Weights of a small GPT-style language model, trained from scratch on English Wikipedia.
Size: 19 layers, 8 heads of 32, vocabulary 1024, 15.8M parameters.
MLP neurons of a small language model. Each row is named by its layer, matrix (gate and up: input weights) and neuron, and shows model dimensions 144-239. Each number is 200 + 30 x the weight over its row's rms, rounded and kept within 0 to 999. A neuron's up and down rows have the sign that makes its largest values positive.
Before each neuron's rows, "fires on" lists the tokens most often at its 100 highest values on Wikipedia text that the model never trained on.

fires on: "1", "0", "2", " m", " "
L13.gate545,202,205,210,203,190,231,172,235,227,201,209,183,166,230,171,160,223,223,155,275,213,155,218,161,221,240,167,213,190,206,175,236,125,250,166,208,201,250,223,167,222,180,199,152,203,244,183,194,213,200,169,162,204,232,185,242,203,205,184,183,248,220,253,154,179,202,176,165,190,191,248,209,198,167,173,162,238,148,220,242,170,222,195,209,170,139,143,213,182,215,207,191,123,176,132,210
L13.up545,247,202,199,241,168,227,147,199,216,171,186,195,305,187,182,168,137,157,182,237,192,180,203,196,172,167,283,171,203,208,216,243,213,170,204,204,201,151,178,196,193,246,146,160,232,239,236,214,202,176,161,166,241,188,185,240,172,190,159,236,232,272,182,208,178,154,236,175,206,181,201,166,262,176,200,209,226,223,271,215,218,153,190,159,242,154,215,164,208,212,175,226,218,204,186,272

fires on: ","
L8.gate323,183,159,206,238,224,187,206,184,188,129,165,244,210,168,204,239,252,177,268,210,225,200,189,170,173,189,214,269,259,197,151,210,189,165,150,182,194,220,220,221,222,189,197,190,185,283,194,216,216,158,254,222,210,197,199,209,253,216,208,212,219,201,233,192,174,193,156,209,171,203,144,273,167,265,199,251,156,237,229,180,180,171,191,238,213,214,193,233,200,250,221,204,207,241,228,264
L8.up323,173,179,210,214,223,173,222,201,167,179,260,208,236,181,230,200,220,199,244,213,233,169,155,198,177,214,257,244,172,224,218,222,183,197,172,161,156,168,243,217,165,211,165,204,243,241,233,211,194,177,228,167,183,217,189,233,249,204,215,235,225,182,208,258,241,141,179,198,203,163,174,237,163,189,210,263,108,234,275,196,244,185,235,207,176,170,229,177,173,205,199,220,192,193,180,201

fires on: ","
L11.gate140,214,172,207,254,169,178,223,160,221,200,234,215,175,172,201,219,228,163,232,228,199,230,178,162,185,209,147,254,176,222,231,178,176,202,203,199,172,159,232,201,145,224,170,167,237,246,227,192,192,207,196,246,216,259,190,205,154,196,207,144,223,182,221,266,219,149,194,210,170,149,209,206,199,190,203,219,173,217,215,164,156,216,227,168,170,223,199,214,187,210,159,240,209,213,205,190
L11.up140,158,252,244,243,225,217,158,188,162,187,209,213,210,144,211,199,179,192,272,209,223,219,196,204,156,170,193,210,200,203,211,192,216,219,218,171,157,204,220,163,179,185,165,188,297,258,114,173,237,184,222,166,225,221,218,188,194,207,200,166,184,220,265,217,176,163,199,164,188,185,179,210,197,203,208,215,148,235,167,175,223,232,231,171,163,202,175,239,181,211,165,204,192,221,181,194

fires on: "or", "ou", "u"
L2.gate202,207,219,134,224,215,245,190,269,187,138,237,179,231,219,114,214,193,206,130,220,241,241,235,118,189,194,281,188,232,235,195,233,174,170,155,166,164,187,319,188,193,193,182,210,185,209,228,252,215,191,230,183,174,219,181,205,189,121,202,189,174,243,239,223,175,190,236,170,185,192,209,180,206,192,209,224,232,235,179,239,240,210,176,168,233,187,212,189,194,215,257,239,236,205,198,238
L2.up202,186,135,243,230,178,230,199,201,206,254,192,211,114,168,149,232,168,215,204,211,213,156,224,179,186,261,165,194,207,159,238,163,193,244,246,224,222,239,180,229,176,197,227,211,153,246,152,155,218,204,190,202,239,156,194,171,161,239,247,188,164,207,209,268,184,215,200,256,200,209,208,211,190,210,141,131,236,145,192,230,199,178,193,196,219,220,146,179,178,209,272,194,196,199,135,176

fires on: "k", "ow", "w", "in", "ver", "f"
L7.gate467,206,196,252,217,216,196,221,189,205,185,205,239,187,207,250,221,246,195,207,186,174,220,197,198,224,195,201,239,220,163,238,196,189,207,204,153,225,169,168,183,230,179,232,205,125,203,166,170,198,183,193,217,206,170,173,209,208,211,163,242,231,187,182,164,237,192,209,148,270,225,216,203,237,200,229,215,237,185,246,196,144,238,229,199,214,229,242,210,243,222,211,173,208,227,219,107
L7.up467,166,206,187,220,186,197,249,164,190,155,201,262,192,204,232,210,202,180,176,209,204,223,155,228,175,218,198,138,169,179,175,213,151,192,154,173,222,189,201,197,160,253,170,199,180,225,218,241,171,168,268,186,203,185,194,213,207,223,195,152,223,170,146,167,149,226,202,211,204,218,208,200,156,220,205,233,260,185,185,193,152,193,198,202,200,236,203,237,224,246,219,185,193,147,213,214

fires on: "r"
L2.gate33,197,159,156,230,205,226,281,152,200,224,205,224,192,222,204,156,173,198,235,172,176,233,174,236,226,198,238,188,166,191,240,244,217,165,179,176,154,229,175,197,200,270,194,164,220,188,210,199,197,257,193,177,192,194,188,193,215,191,248,204,167,234,204,157,195,197,170,242,287,170,233,151,218,206,235,228,229,208,200,248,242,162,198,191,155,223,213,184,177,179,132,216,183,224,167,188
L2.up33,213,221,197,192,191,196,149,236,210,195,212,196,168,154,174,214,222,185,205,205,140,245,202,208,199,197,195,183,208,158,223,200,218,168,156,179,198,226,193,163,171,255,194,188,208,225,141,205,231,221,148,159,147,187,210,158,203,208,259,229,228,245,215,198,211,190,235,261,177,170,218,176,218,171,183,176,185,186,190,201,196,231,214,213,182,235,233,241,204,207,210,230,199,196,212,151

fires on: "ec", "as"
L8.gate164,240,257,210,211,150,224,224,167,241,214,210,194,198,177,156,175,171,166,160,223,192,210,196,225,201,168,178,225,214,253,195,257,187,245,227,220,240,222,229,145,190,195,243,196,189,204,212,211,199,232,183,173,212,216,245,181,242,202,208,176,212,157,235,177,196,225,205,219,194,204,137,229,221,224,259,173,174,211,200,215,203,219,195,192,216,215,239,174,219,229,222,146,231,182,191,222
L8.up164,212,176,194,178,161,193,250,216,237,250,133,234,187,216,144,220,161,236,233,236,225,180,197,225,189,243,234,208,171,226,241,210,165,243,210,211,212,252,223,186,209,177,173,217,224,226,222,196,221,212,222,206,199,186,223,231,198,189,276,239,188,231,248,210,164,187,210,246,201,167,209,164,191,144,172,191,180,178,193,168,188,177,197,182,172,208,197,194,264,225,167,189,183,162,214,219

fires on: "as", "o", "w", "us"
L8.gate1,189,183,208,222,176,141,137,176,177,224,215,203,225,202,209,200,178,213,233,210,209,157,170,186,142,267,168,202,202,198,214,188,201,195,176,235,210,184,190,187,208,223,231,249,224,164,248,204,219,129,176,163,172,239,199,201,209,202,240,232,223,224,213,233,223,216,246,203,218,183,131,235,158,274,203,288,232,207,217,237,221,127,199,155,195,228,166,198,176,203,174,217,223,226,213,212
L8.up1,208,232,251,200,158,221,171,179,216,241,182,183,188,199,251,199,161,212,149,232,167,266,166,180,218,234,217,222,209,170,215,195,209,169,188,179,240,196,213,139,206,239,176,258,198,185,233,160,221,185,177,161,281,224,197,184,204,200,192,158,219,237,232,210,184,196,215,221,217,152,171,217,108,168,185,191,191,206,167,191,177,228,209,225,154,192,168,154,188,209,173,237,208,225,228,197

fires on: "o", "a", "y", "or", "as", "e"
L8.gate14,154,170,187,194,215,258,186,153,201,195,258,215,163,170,167,242,265,108,243,200,191,135,155,190,207,160,272,184,204,261,169,159,198,184,187,170,248,229,263,174,201,179,246,178,177,226,147,232,202,212,207,214,183,211,147,157,219,213,202,240,193,182,175,218,203,190,190,197,209,199,254,208,207,204,202,269,210,196,252,197,254,208,226,203,181,154,169,230,240,220,233,187,143,247,164,224
L8.up14,203,226,231,235,199,245,211,208,204,229,178,187,189,213,249,166,175,194,175,226,206,205,203,208,232,223,237,192,204,212,236,206,205,187,233,225,217,146,227,206,212,219,259,188,229,243,202,222,178,164,183,111,250,179,237,177,187,141,226,165,204,165,133,207,211,230,161,128,181,227,189,164,143,240,167,178,143,196,202,184,199,190,230,205,205,225,196,150,214,184,217,209,191,235,244,198

fires on: "res", "es", "r", "em", "um"
L5.gate284,212,174,210,249,160,195,248,237,240,198,187,209,222,186,182,155,213,254,246,264,209,213,202,226,229,232,207,216,228,192,218,173,134,187,197,198,191,179,216,236,150,255,183,221,168,242,177,215,176,225,177,107,179,201,175,211,212,205,234,231,211,191,231,190,242,221,192,211,207,207,219,194,183,163,176,213,193,214,238,190,187,220,155,147,205,226,169,204,186,145,230,221,211,168,127,180
L5.up284,197,173,203,183,230,140,241,177,187,231,202,184,256,241,207,228,192,194,226,214,228,175,272,207,224,225,209,206,239,236,212,139,176,220,185,165,197,168,199,174,180,211,227,207,219,192,216,170,221,199,200,168,214,188,230,212,175,196,183,217,196,230,212,155,185,154,136,201,182,229,232,192,232,170,243,217,216,163,204,246,218,210,218,171,225,256,121,222,194,243,223,228,226,180,184,219

fires on: "i", "ur", "r", "or", "er", "ig"
L12.gate580,181,135,213,202,204,126,180,199,233,196,162,243,220,270,193,221,260,195,206,244,116,185,237,204,213,204,225,207,164,191,241,204,216,206,187,176,137,184,183,190,143,208,192,118,198,178,199,219,197,196,204,162,164,214,177,193,159,154,169,231,178,227,202,203,194,222,208,177,214,172,198,190,230,224,231,180,199,188,169,179,221,162,168,187,194,198,215,173,175,223,182,168,163,237,203,175
L12.up580,206,208,234,212,178,175,205,216,266,205,159,236,161,201,208,173,249,229,186,206,131,162,242,195,196,165,256,205,151,175,228,201,168,209,180,226,202,232,180,207,148,130,198,139,189,176,223,193,222,205,188,195,158,175,234,178,250,170,155,234,204,227,228,186,183,224,242,239,249,203,186,243,270,196,194,193,222,176,208,150,172,206,190,224,230,218,243,204,211,186,212,218,232,221,226,171

fires on: "u", "r", "l"
L8.gate19,146,230,137,225,229,126,209,208,158,206,195,164,174,241,241,203,180,213,208,179,227,171,255,229,229,192,227,195,203,208,235,233,201,244,184,155,243,152,200,152,195,238,226,175,187,162,199,199,190,188,173,144,165,195,260,207,211,208,205,166,161,182,231,179,168,182,177,175,177,177,184,190,210,258,252,148,239,194,203,233,208,217,233,163,182,178,199,224,182,218,189,229,199,241,216,204
L8.up19,183,186,192,215,215,159,213,267,205,244,223,183,147,167,194,230,195,214,227,223,197,221,227,176,230,193,210,179,254,185,209,238,186,172,152,170,202,160,261,185,201,190,225,191,175,235,178,186,221,174,127,144,175,166,199,174,235,209,228,173,158,219,201,224,196,192,214,209,188,192,158,182,187,239,306,181,197,217,216,224,221,221,203,176,163,223,230,256,198,201,203,204,194,242,168,201

fires on: "ou", "r", "ec", "om", "ric"
L7.gate622,211,192,196,173,204,183,185,203,250,222,216,213,209,200,211,202,208,230,206,215,177,210,225,295,203,268,183,174,218,230,236,182,219,204,197,217,219,241,227,190,186,197,186,156,193,239,175,188,234,230,141,183,239,204,217,176,217,255,231,204,201,224,197,226,207,216,250,222,208,195,185,175,207,220,226,171,212,176,189,213,200,227,199,215,193,254,223,194,204,205,193,191,192,183,161,220
L7.up622,193,198,219,218,177,212,211,192,195,217,209,184,211,203,171,163,233,209,258,137,206,177,180,192,174,186,239,196,232,202,159,232,171,181,187,231,185,250,196,178,214,148,229,249,184,220,204,212,202,212,204,215,132,186,209,209,166,188,202,223,110,209,242,197,201,191,212,205,184,139,163,149,200,184,151,152,187,160,192,112,211,229,212,216,206,204,240,230,213,189,170,238,204,237,178,219

fires on: "'", "ou", "as"
L4.gate368,211,191,169,199,193,229,215,197,244,193,231,219,190,192,211,182,181,214,200,169,179,201,205,209,178,225,153,216,202,217,182,185,212,236,243,208,192,216,162,167,219,158,163,167,223,227,216,195,167,173,215,182,208,226,174,164,184,219,209,197,187,234,232,183,210,154,258,178,181,133,185,242,196,218,225,190,181,173,236,195,188,276,214,204,194,223,205,227,214,255,242,149,199,202,230,223
L4.up368,195,215,214,248,170,226,210,228,147,224,159,196,220,235,211,150,191,234,199,210,238,207,256,249,205,246,197,238,190,273,188,242,176,226,245,177,176,247,253,228,196,209,183,231,178,240,138,155,242,203,219,190,215,160,215,234,224,248,241,224,124,188,245,195,233,227,218,160,215,203,224,194,172,243,196,171,167,229,203,227,236,188,232,238,194,227,205,227,211,221,174,213,200,194,164,200

fires on: "as", "s", "a", "o", "y", "5"
L9.gate700,187,205,206,163,200,252,150,220,213,245,198,201,172,193,194,203,242,184,186,192,222,136,235,242,253,178,198,177,203,275,202,162,173,232,186,216,218,199,232,195,204,189,224,226,95,181,153,208,217,186,200,177,196,196,205,207,247,178,206,198,260,198,195,191,175,212,202,219,214,226,216,163,217,171,171,215,211,211,164,201,233,217,206,202,199,162,145,237,259,231,235,160,133,216,179,225
L9.up700,152,221,227,204,221,204,198,217,176,249,236,204,197,181,166,197,225,223,217,157,221,233,174,218,168,175,191,180,216,201,240,196,232,223,169,211,221,216,235,216,224,227,243,201,174,227,194,243,221,211,244,201,247,208,180,192,165,197,124,241,228,210,192,214,202,159,256,143,157,200,224,179,202,123,188,236,158,189,218,194,215,152,204,169,166,159,146,204,194,212,227,202,179,214,211,231

fires on: "e", "l", "f", "z"
L6.gate510,209,216,184,205,124,155,258,218,236,237,225,232,231,251,174,216,181,219,178,155,179,133,157,204,189,195,157,216,204,221,218,185,164,260,206,173,231,154,189,214,185,196,171,223,183,204,225,211,194,221,218,172,192,210,162,218,206,170,208,157,243,173,153,252,236,200,221,139,187,140,230,170,195,225,195,175,249,243,181,197,186,189,227,229,200,202,174,239,185,145,236,157,227,198,174,213
L6.up510,169,185,206,208,193,191,184,176,211,223,206,244,166,238,255,201,228,183,252,174,198,153,134,265,164,182,174,221,269,172,233,175,204,204,200,193,209,111,193,167,219,181,194,202,211,143,215,179,214,197,240,173,164,238,190,193,203,232,278,239,195,152,183,207,193,191,210,162,176,223,215,177,173,203,186,195,267,206,177,230,178,252,194,221,209,218,208,218,113,189,216,196,218,158,206,229

fires on: "k", "re", "h", "-", "th", "n"
L7.gate223,179,168,217,200,213,174,206,203,254,173,195,268,180,225,188,216,147,206,211,180,206,177,153,138,218,169,223,170,242,245,165,184,211,194,203,199,169,207,234,127,198,175,134,199,234,186,174,209,208,185,190,221,144,227,181,169,165,172,226,228,164,148,256,138,178,134,148,205,191,193,230,195,203,203,176,219,212,155,192,215,165,217,238,194,199,202,221,238,162,197,273,211,213,172,133,184
L7.up223,220,207,179,215,284,209,177,210,210,194,225,181,201,204,195,203,183,177,175,211,206,214,227,134,238,167,202,196,251,191,232,227,217,177,203,199,177,215,171,198,230,221,212,201,185,172,239,180,209,176,283,147,222,211,176,245,167,199,200,231,188,171,207,145,206,222,211,175,179,139,220,196,253,179,186,188,219,183,260,202,184,192,191,194,139,172,245,216,249,215,190,201,187,171,214,180

fires on: "f", "l", "ff", "h", " th", "t"
L15.gate142,204,215,236,218,219,153,209,189,218,174,192,161,237,233,160,196,180,184,233,250,175,186,145,195,106,223,207,195,219,224,246,185,253,209,164,208,218,207,169,191,214,166,188,195,178,262,159,205,222,204,183,192,212,181,133,203,237,234,154,171,217,198,168,221,250,203,230,149,193,149,174,217,202,232,223,230,215,202,159,183,199,185,171,193,195,203,186,200,140,169,229,178,168,164,193,184
L15.up142,209,213,216,209,214,212,154,172,137,249,262,216,188,271,238,200,214,181,214,219,225,195,229,192,192,229,244,152,244,196,214,122,168,188,201,199,195,168,219,203,109,199,199,188,202,188,238,257,230,180,210,267,173,209,182,198,213,140,166,208,159,99,167,209,229,208,196,207,200,213,204,215,180,156,224,161,272,241,191,180,214,211,186,205,251,190,225,200,167,243,192,163,226,180,183,207

fires on: "1", " the", "0", " n", "ar", " "
L15.gate698,169,236,258,196,227,139,216,224,207,242,206,192,199,239,138,246,250,196,172,201,162,247,215,165,194,177,181,225,188,191,139,221,206,210,210,204,190,217,214,198,228,157,158,241,180,231,139,209,173,193,186,191,287,159,197,222,199,145,212,233,202,224,165,207,244,209,200,188,233,236,170,215,217,184,168,166,212,209,209,198,141,225,161,173,170,194,227,184,215,181,230,199,174,188,195,221
L15.up698,209,152,223,209,194,174,247,163,241,235,205,246,249,199,136,188,168,217,228,262,228,202,184,214,197,173,259,196,180,208,204,195,173,236,202,212,170,167,211,182,191,261,174,216,230,176,209,246,236,209,212,217,229,171,168,184,162,200,188,193,221,241,235,189,209,177,231,144,210,206,213,193,198,251,203,194,202,172,239,202,182,162,192,164,129,217,175,171,214,164,168,224,179,195,225,238

fires on: "r", "f", "he", "ain", "x", "ct"
L8.gate702,212,217,233,239,214,235,206,256,179,199,264,203,227,214,224,184,257,193,158,176,145,171,209,206,227,179,195,132,226,190,261,266,188,217,162,191,242,238,178,209,164,231,241,204,183,153,260,195,234,204,194,183,227,216,232,180,182,203,196,245,192,223,207,250,206,174,213,173,179,197,234,237,228,223,251,132,225,230,172,191,210,179,203,180,169,240,252,170,215,211,183,203,237,212,228,190
L8.up702,201,198,241,174,200,182,228,177,219,178,149,221,165,254,195,164,238,222,180,191,188,175,195,216,204,186,197,200,216,172,196,169,201,203,222,181,216,146,224,194,243,243,163,204,209,181,172,223,234,136,207,202,219,222,170,248,205,188,170,223,156,188,207,250,227,161,224,250,188,182,159,194,163,206,270,184,206,145,169,186,228,143,205,203,209,194,226,199,169,149,190,172,181,238,176,255

fires on: "he", "'", " he"
L12.gate153,204,195,182,184,213,247,209,241,185,209,241,184,191,214,204,205,192,214,170,189,204,227,233,200,183,135,231,114,218,186,249,205,176,178,172,173,199,169,145,224,163,218,172,197,177,180,214,197,228,179,213,191,201,194,228,194,175,245,217,177,232,191,202,176,254,216,185,143,212,185,193,196,223,228,225,213,200,227,195,242,197,185,218,231,194,204,225,172,213,199,192,241,259,187,264,197
L12.up153,157,155,203,185,194,250,202,254,179,210,241,255,168,216,205,164,212,144,193,153,183,196,198,240,204,220,183,217,191,204,134,178,151,170,228,172,189,177,227,245,143,178,191,255,224,242,228,225,162,158,184,213,227,174,150,160,219,182,181,215,208,190,179,228,227,183,183,209,182,176,215,215,145,203,169,195,199,132,204,191,181,208,214,210,203,143,146,194,168,200,191,206,203,229,253,167

fires on: "er", "a", "re", "ar", "r"
L2.gate682,163,224,205,168,214,259,221,197,270,225,228,216,197,207,194,198,216,196,202,160,215,210,125,186,188,216,195,221,214,217,214,196,215,229,129,208,147,172,165,203,229,265,231,165,265,234,246,162,256,229,171,155,155,181,168,158,200,210,159,236,150,183,186,218,235,216,204,211,249,193,187,208,231,189,171,176,220,240,213,259,185,158,172,228,170,180,175,211,263,179,200,191,181,205,180,243
L2.up682,183,232,202,209,205,222,190,209,257,176,195,181,176,164,194,225,230,230,206,190,150,209,181,197,187,194,224,220,215,193,181,172,212,223,181,134,200,226,188,184,220,224,251,163,208,214,152,199,222,171,147,232,172,144,129,265,211,174,248,225,193,197,173,219,184,199,203,222,221,189,177,213,203,224,189,235,159,202,199,266,221,216,136,177,138,173,129,185,218,150,253,209,151,236,150,211

fires on: "ers", "um", "er", "or", "es", "mer"
L6.gate565,198,194,186,225,192,162,192,156,221,213,189,212,204,220,189,183,239,233,246,227,216,190,180,212,190,212,233,244,219,199,237,154,179,187,261,175,251,227,221,176,194,210,199,180,261,263,152,235,240,191,206,165,180,231,207,180,209,204,184,221,187,175,229,204,189,177,221,226,209,244,184,183,242,214,201,191,219,220,191,202,228,289,208,184,207,237,224,247,186,188,182,222,204,208,212,206
L6.up565,194,157,174,235,164,220,204,213,238,197,164,213,216,191,186,228,252,251,283,200,192,166,157,200,190,233,225,191,236,196,177,148,188,168,200,206,239,236,240,209,172,220,184,224,187,221,202,222,227,205,162,185,229,178,237,234,215,196,192,214,197,217,200,191,161,174,193,230,169,224,227,190,185,199,191,222,195,193,175,211,221,193,216,159,208,202,163,207,204,221,189,212,184,191,218,182

fires on: "i", "y", "u", "v", "ou"
L8.gate670,226,184,238,207,203,221,248,270,183,176,190,210,167,229,188,193,265,241,214,238,158,206,181,154,197,226,261,227,207,211,165,191,163,245,174,196,250,193,256,166,195,193,214,187,183,223,213,176,192,283,209,192,200,192,204,205,189,176,228,161,192,220,155,216,191,192,141,198,215,192,186,222,141,204,208,204,166,200,165,166,203,160,234,207,140,218,150,199,180,273,244,231,214,208,208,219
L8.up670,221,140,242,157,157,150,195,244,207,206,171,209,181,182,227,215,180,227,195,243,221,171,240,244,214,218,202,229,218,199,214,222,182,182,280,235,211,178,232,229,199,182,189,180,193,237,146,191,199,237,216,239,233,125,223,249,223,215,243,205,198,177,248,210,207,242,190,209,221,224,209,168,229,206,224,162,239,241,209,214,191,170,225,197,157,253,192,231,193,250,190,241,188,205,171,175

fires on: "l", "le", "w", "j", "ra"
L6.gate546,159,229,221,115,148,205,185,238,159,184,170,193,193,184,241,253,187,171,167,260,224,203,204,187,151,237,200,192,180,200,160,281,206,165,176,177,190,221,209,256,218,201,166,218,226,181,186,196,159,195,201,189,130,216,237,135,170,220,207,254,241,197,155,235,230,218,210,208,168,157,221,177,130,220,252,151,177,210,202,198,209,182,209,209,200,231,203,254,216,166,164,259,177,161,233,238
L6.up546,184,218,233,189,127,247,219,194,195,177,187,200,199,215,220,199,158,163,236,208,152,216,180,246,140,224,203,203,225,203,215,233,233,208,184,262,198,185,210,249,198,192,218,254,200,167,244,230,188,184,157,235,186,188,222,149,217,245,238,222,129,169,242,162,222,203,221,156,216,155,218,164,218,212,178,249,170,240,204,154,191,166,197,201,204,212,169,161,242,226,208,195,160,243,244,208

fires on: " and", ","
L12.gate2,192,244,226,190,165,205,240,190,216,222,244,257,184,148,231,179,185,203,197,250,217,224,203,192,177,164,203,221,226,168,212,179,218,137,187,219,232,188,199,195,234,120,148,159,210,182,184,222,223,197,215,199,181,217,194,184,200,226,186,171,187,161,190,226,192,111,226,180,215,235,206,200,231,178,181,237,167,205,224,187,175,157,257,205,194,234,220,187,210,247,185,126,163,247,230,203
L12.up2,190,198,228,215,237,241,177,181,171,205,220,223,216,164,167,154,184,218,249,168,215,166,176,240,244,163,195,245,189,177,225,191,243,212,177,228,191,182,232,233,149,185,138,215,225,221,209,177,234,155,232,157,98,180,245,196,266,187,231,165,207,199,179,206,180,163,258,191,207,176,161,252,214,212,219,185,203,254,224,169,201,215,208,167,210,207,171,175,147,214,170,185,194,189,178,213

fires on: "k", "d", "r", "-", "f", "ar"
L7.gate680,204,174,177,236,140,196,221,176,215,138,227,198,174,196,225,190,227,242,206,172,165,165,168,191,159,171,216,199,196,189,256,203,220,196,178,212,204,184,198,233,256,163,213,217,179,180,232,215,169,198,262,237,203,265,187,213,162,186,207,189,175,188,185,180,187,206,162,150,228,177,212,207,234,227,158,216,206,184,222,216,162,214,164,203,186,219,164,235,214,180,239,226,231,160,149,182
L7.up680,145,180,200,194,245,159,179,208,210,183,221,171,192,211,219,197,202,178,125,187,191,238,190,196,179,200,203,199,159,209,221,157,164,153,261,214,250,195,168,202,186,196,169,228,251,196,162,219,209,173,272,192,169,228,166,238,143,187,186,175,226,153,163,219,149,245,187,214,192,149,231,210,219,239,206,199,223,242,244,177,206,189,244,172,229,233,240,219,194,224,245,187,215,163,248,125

fires on: ","
L9.gate152,205,257,266,229,193,220,232,149,213,200,238,229,240,191,161,243,188,174,230,223,220,175,207,141,135,201,215,220,207,194,210,214,206,181,190,152,197,215,241,224,208,247,177,171,212,166,160,155,225,198,146,264,201,163,166,176,145,217,242,265,196,195,165,228,210,151,304,209,206,200,182,206,217,170,216,225,125,203,244,221,201,173,189,196,187,228,219,171,176,237,178,166,211,174,191,163
L9.up152,181,221,261,188,117,186,213,201,202,192,198,195,187,209,204,178,177,176,196,180,181,202,182,192,201,176,222,210,232,242,224,190,187,254,137,185,188,225,196,194,215,148,170,207,231,229,196,262,238,244,215,228,214,180,153,184,175,170,213,146,178,198,197,242,174,115,252,218,205,245,197,240,191,213,215,218,165,218,268,149,218,207,177,220,216,207,170,218,150,204,210,156,173,165,256,203

fires on: " W", "u", " M", "us", "as"
L15.gate443,210,193,235,263,204,181,188,180,157,239,209,197,210,203,203,212,197,194,216,225,189,199,156,184,143,202,162,222,183,230,215,202,161,197,131,219,186,187,251,201,221,244,201,221,219,190,248,181,129,227,198,190,221,208,214,184,233,198,202,221,252,175,179,218,228,183,173,293,186,204,187,181,131,259,132,206,219,230,179,225,187,184,215,161,253,240,204,169,184,157,157,208,221,204,227,211
L15.up443,231,173,171,226,201,217,215,195,202,168,206,191,192,170,167,215,159,154,240,223,203,172,187,175,185,196,228,193,246,209,209,174,251,181,209,185,193,269,214,142,174,203,264,196,218,189,228,249,202,192,196,154,233,212,246,212,208,192,171,248,176,199,253,153,161,154,195,189,241,120,225,195,160,201,161,181,148,188,219,230,249,124,180,226,182,203,190,223,223,166,210,167,230,153,226,228

fires on: " W", "ar", "l", " R", "w"
L13.gate609,171,234,219,156,221,186,171,211,193,190,210,217,206,160,191,215,192,180,174,212,227,216,175,146,152,185,191,211,208,200,213,199,233,121,185,222,142,218,203,216,214,199,243,171,199,198,204,217,192,236,214,217,210,165,154,228,165,220,186,228,230,207,185,196,217,225,187,242,245,197,236,196,168,222,196,158,236,222,225,206,221,184,168,157,227,262,137,198,216,182,224,155,217,241,178,232
L13.up609,201,205,213,195,162,182,216,176,150,212,150,241,216,184,199,214,159,206,225,204,246,211,196,225,175,211,202,211,174,286,214,201,176,183,221,224,214,204,265,231,221,203,182,249,230,225,207,180,206,203,167,217,242,208,246,190,225,210,213,210,128,228,236,151,202,233,232,191,180,195,240,164,203,157,176,183,252,288,253,180,203,192,184,171,194,203,170,189,229,217,207,190,231,164,181,221

fires on: "s", "ver", "ly", " ", "so"
L9.gate413,192,186,211,162,192,197,213,183,139,216,226,185,177,188,209,213,177,257,210,217,210,194,224,190,215,217,158,168,179,209,219,217,176,175,182,175,192,179,206,183,168,276,204,217,194,204,159,249,183,170,178,231,176,221,187,242,164,224,192,204,213,192,179,159,174,199,270,186,192,195,200,200,225,215,206,179,237,183,209,209,180,172,214,225,231,246,110,220,216,192,194,212,166,193,162,197
L9.up413,160,240,214,215,179,185,177,180,235,184,203,188,172,228,150,211,211,200,208,225,219,167,216,248,237,232,179,141,134,157,235,218,229,204,216,243,200,192,186,175,184,206,228,188,224,218,115,240,213,209,227,200,216,208,143,174,223,195,196,168,223,242,257,201,210,191,163,208,203,255,180,215,227,201,178,220,188,253,135,176,176,212,159,178,198,168,237,138,229,167,177,234,241,144,243,206

fires on: "an", "ay", "s", "ly", "id", "ran"
L8.gate230,187,176,214,212,213,204,221,127,175,216,248,187,140,212,219,229,186,165,172,162,205,206,216,200,262,218,150,199,215,214,234,153,164,211,163,221,181,209,198,176,210,239,224,134,214,215,155,207,206,179,252,248,196,254,206,200,179,168,186,199,169,258,208,169,230,189,240,171,174,198,187,251,163,221,196,187,188,171,160,177,200,192,228,179,234,197,212,219,207,231,187,179,250,211,197,205
L8.up230,161,244,170,192,185,242,186,218,190,246,246,167,191,184,181,216,177,150,196,238,207,157,172,211,199,212,181,222,181,246,252,244,208,185,189,192,228,245,195,186,190,236,146,178,187,202,214,140,170,226,170,217,260,205,155,176,251,213,191,184,229,210,245,168,220,252,176,177,196,258,150,149,232,178,192,179,180,134,156,227,171,268,235,122,193,189,230,213,157,183,93,203,213,193,199,161